python train.py --n_layer=14 --d_model=640 --n_head=10 --n_kv_head=10 --head_dim=64 --d_mlp=2560 --vocab_size=8192 --activation="tanh_gelu" --norm="layernorm" --norm_place="pre" --norm_eps=1e-05 --positions="rope" --rope_base=10000.0 --rope_fraction=1.0 --qk_norm=false --attn_scale=0.125 --bias="all" --tie_embeddings=false --parallel_block=false --init="normal" --init_std_qkv=0.0171 --init_std_o=0.00324 --init_std_up=0.0171 --init_std_down=0.00324 --optimizer="muon_variant" --lr=0.011 --lr_mult_o=3.0 --beta1=0.95 --lr_head=0.00867 --grad_clip=0.5 --warmup_steps=200 --schedule="cos" --final_lr_fraction=0.0 --batch_tokens=262144 --seq_len=1024 --doc_mask=true --train_tokens=902600000 --steps=3444 --dataset="wikipedia_en"
MLP neurons of a small language model. Each row is named by its layer, matrix (up: input weights) and neuron, and shows model dimensions 224-319. Each number is 128 + 24 x the weight over its row's rms, rounded and kept within 0 to 255.
After each neuron's rows, "fires on" lists the tokens most often at its 100 highest values on Wikipedia text that the model never trained on.

L4.up1044 [ 86 118 142 137 103 107 138 125 138 129 177 149 119 144 133 143 135  83 120  92  74 123 167 108 148 133 115 138 159 108 120 111 127 136 142 149 116 152 144 119 118 166 100 150 133 108 118 133 128 135 168 197 123 105 133 149 155 149 128 159 163 137 110 199 159 115  96 133  45 122 118  94 116 148 130 136  92 121  99 112 107  86 126 148 115 146 112 120 129 136 118 158 123 111 112 126]
fires on: "1", " one", " One", "$", " two"

L4.up1822 [117 150 151 112 138  82 147 110 120 114 136 101  67  72 118 153 127 112 126 109 150 151 126 121 115 115 146  87 144 138 128 121 108 126 112 141 115 150 171 120 100 123 138 140 134 198 155 135 122 131 118 139 114  60 128  83 126 159 101 135 137 143 132 136  94 105  80 146 130 146 132 113 140 126  82 152 142 149 114 151  93 174 131 147 128 125 156  94 135 125 161 199 130 148 110 139]
fires on: "0", " ", " their", " f", "ant", " F"

L4.up683 [126 112 121 178 195 116 113 158  80 130 148 140 121 121 114 151 142 158 166 121 179  87 118 148 150  99 112 136 137 154 165 144 126 102  77 147 148 117 141 122 136 179 132 127  84 100 140 138 103 123 119 128 155 105 122 143 108 118 154  95 118  87  81  83 122 117 104 142 139  98 118 152 139 100 117 114 117 141  81  97 121 132 120 145 113 101  82  93 145 111 133  94 145 116 122 122]
fires on: "–", "op", "ent", "3", " Ho"

L4.up427 [128  67 107  90 122 110 135 126 104  92 127 125 153 176 110  74  72 102  98 109 103 119 137 133 122  80  95 151 132 173  78 129 121 153 107 158 171 149 125 146 133 124 114 162 168 169 155 141 138 124 132 135  80 144 159 110 121 185 137 136 114 118 148 165 133 115 148 152 152 178 126 144 148 117 143  96 118 125 185 149  90 123 148 141  91 104 113 154 114 109 101  91 125 133 123 127]
fires on: "ro", " go", " Kar", " travel", " link", " de"

L4.up1792 [175 163 151 134 107  95 143 109 136 106 127  84 115 146 136 143 135 145 127  92 128 133 100 125  91 162 146 143 119 107 151  95 142 120 119  85 108 130 149 150  82 123 124 125 141 130 117  91 169  94 156 154 126 105 102 129 104  92  87 106 152 132 152 121 136 139 148 128 152 149 136 149 167 121 126 103 169 147 160 163 110 122 133 114 131 146 119 151 118 133 126 140 159  94 113 157]
fires on: " place", "ing", " points", ")", "1", " First"

L4.up1252 [151 117 123 127 150 105 131 120 168 126 158  91 153 135 119 167 119 137 125 113  81 124 126 143 139  67 128 115 120 106 163 126 115 169 153 141 133 106 153 149 135 123 149 120 116 213 159  98 140 144 120 102  90  65 153 115 156 188 164 115 120 147 148 125 143 155 124 165 132 140 174 103 162 140  67 125 121 171 107 147 130 115 136 117 130  96  86 153 139 111 142 130 124 148 126 109]
fires on: " Lo", " North", " La", "al", "Lo", " Bal"

L4.up979 [127 118 140 169 166 117 131 129 137 109  77  97 111  97 123 115 169  94 137 176 144 150 142 143 130 125 107 107 160 119 150 101 123 149 101 125 114 134 125 118 135 103 118 139 151 105 123 147 114 144 100 135 171 143 123 146 105 138 118 146 108 129 146 116  82 107 129 118 120 148 127 146 153 107 141  84 160  95 104 150 137 100 132 161 134 170 113 122 176 129 141 112 151 176 166  95]
fires on: "um", "g", "cre", " of", "re", "h"

L4.up2176 [128 108 117 129 158 123 122 148 105 124 110 162 151 113 121 113 147 128 120 103 109 131 152 140 131 119 146 165 149 117 129 146 118 102 110 129 140 140 143 136 133  82 141 114  86  96 120 121  73 143 137 104 123 128 121  95  79 166 101  86 123 105 140 126 146 149 152 112 148 153 145 159 149 131 141 136 109 104 112 120 134 142 157  99 128 191 163 164 131 117 161 137 103 162 111 121]
fires on: " ===", "===", "====", " a"

L4.up1526 [121 185 130 147 123 149 102 156 122 115 101 121 142 114 157  82  51 103 150 127 147 152 176 132 138 107 129 138  93  96 136 135 132 161 143 123 113 128  75 169 103 120 129 121 123 136 123 145 137  88 165 141 110 130 146 131 122 134 116 168  95 150 152 143 124 149 116 123 144  81 130 135 179 109 139 133 108 149 140 133 136 123 107  94  84 130 152 106 145 169 138 134 150 167 126 122]
fires on: ".", "==", "\n", " =="

L4.up385 [ 98 149  90 114 137 121  80  93 113 146 133 133 140 126 128 135 108 120 144 127 103 146 168 133 128 135 118 147 184  80 139 144 140 152  76  87 162 182 152 110  60 118 137 121 113 132 164 113 168 114 119 150 127 143 154 113 121 115 138 135 131 110 108 116 134  99 101 110 159 106 129 148 168 153 113 146 132 154 101  95 144 109 102 128 118 137 116 130 119 107 117 117 124 156 119 123]
fires on: "\n", "=="

L4.up2243 [127  81 129 138 162 125  97 118 151 133 137  93 177 101  89 145 114 141 110 141 129 160 115 123 120 153 118 107 136 119 156 102 108 115  97 121 119 119 138 107 133  84  76 124 111 110  76 115 114 120 104 156 138  81 149 153 165 170 154 150 126 120 167 120 133 143 150  80 107 145 127 151 161 151 125 100 129 116 143  95 120 175 115 120 116 124 106 116 124 113 102 159 111 111 120 123]
fires on: "3", "2", " De", " By", "ly"

L4.up1904 [ 80  89 130 123 128 103 142 127  85 185 128 101 145  99 166 130 146 125 166 150 139 168 135 136  86 128 134  98 144 166 135  95 129 120 136 139 144 173 115 107 127  94 106 140 135 169 211 122  88 121 133 100 131 157  88 145 106 150 123  56 122 110  96 131 117 134 134 154 104 113 100 120 144 128 105 116 119 184 153 112  99 157 124 123 126 117 131  97 131 132 118 131 128 155 107 113]
fires on: "ur", "ro", "or", "ala", "o", "g"

L4.up1799 [149  81  87 129 122 135 127 143 158 125 136 174 119 118  89 120  98 117 139 127  90 122 158 130 148 127 108 113  84 156 116 144 152 109 106 142 135 105 151  94 130 108 137 134 115 153 136 103  92 126 105  77 130 142 122 127 132 130  98 171 118 106 144 134 117 203 163 145 126 117 179 122 140 112  96  93 155 124 110 113 171 126 119 140 145 143  80 109 122 127 178  89 104 145 156 102]
fires on: "s", "st", "ts", "rg", "tt"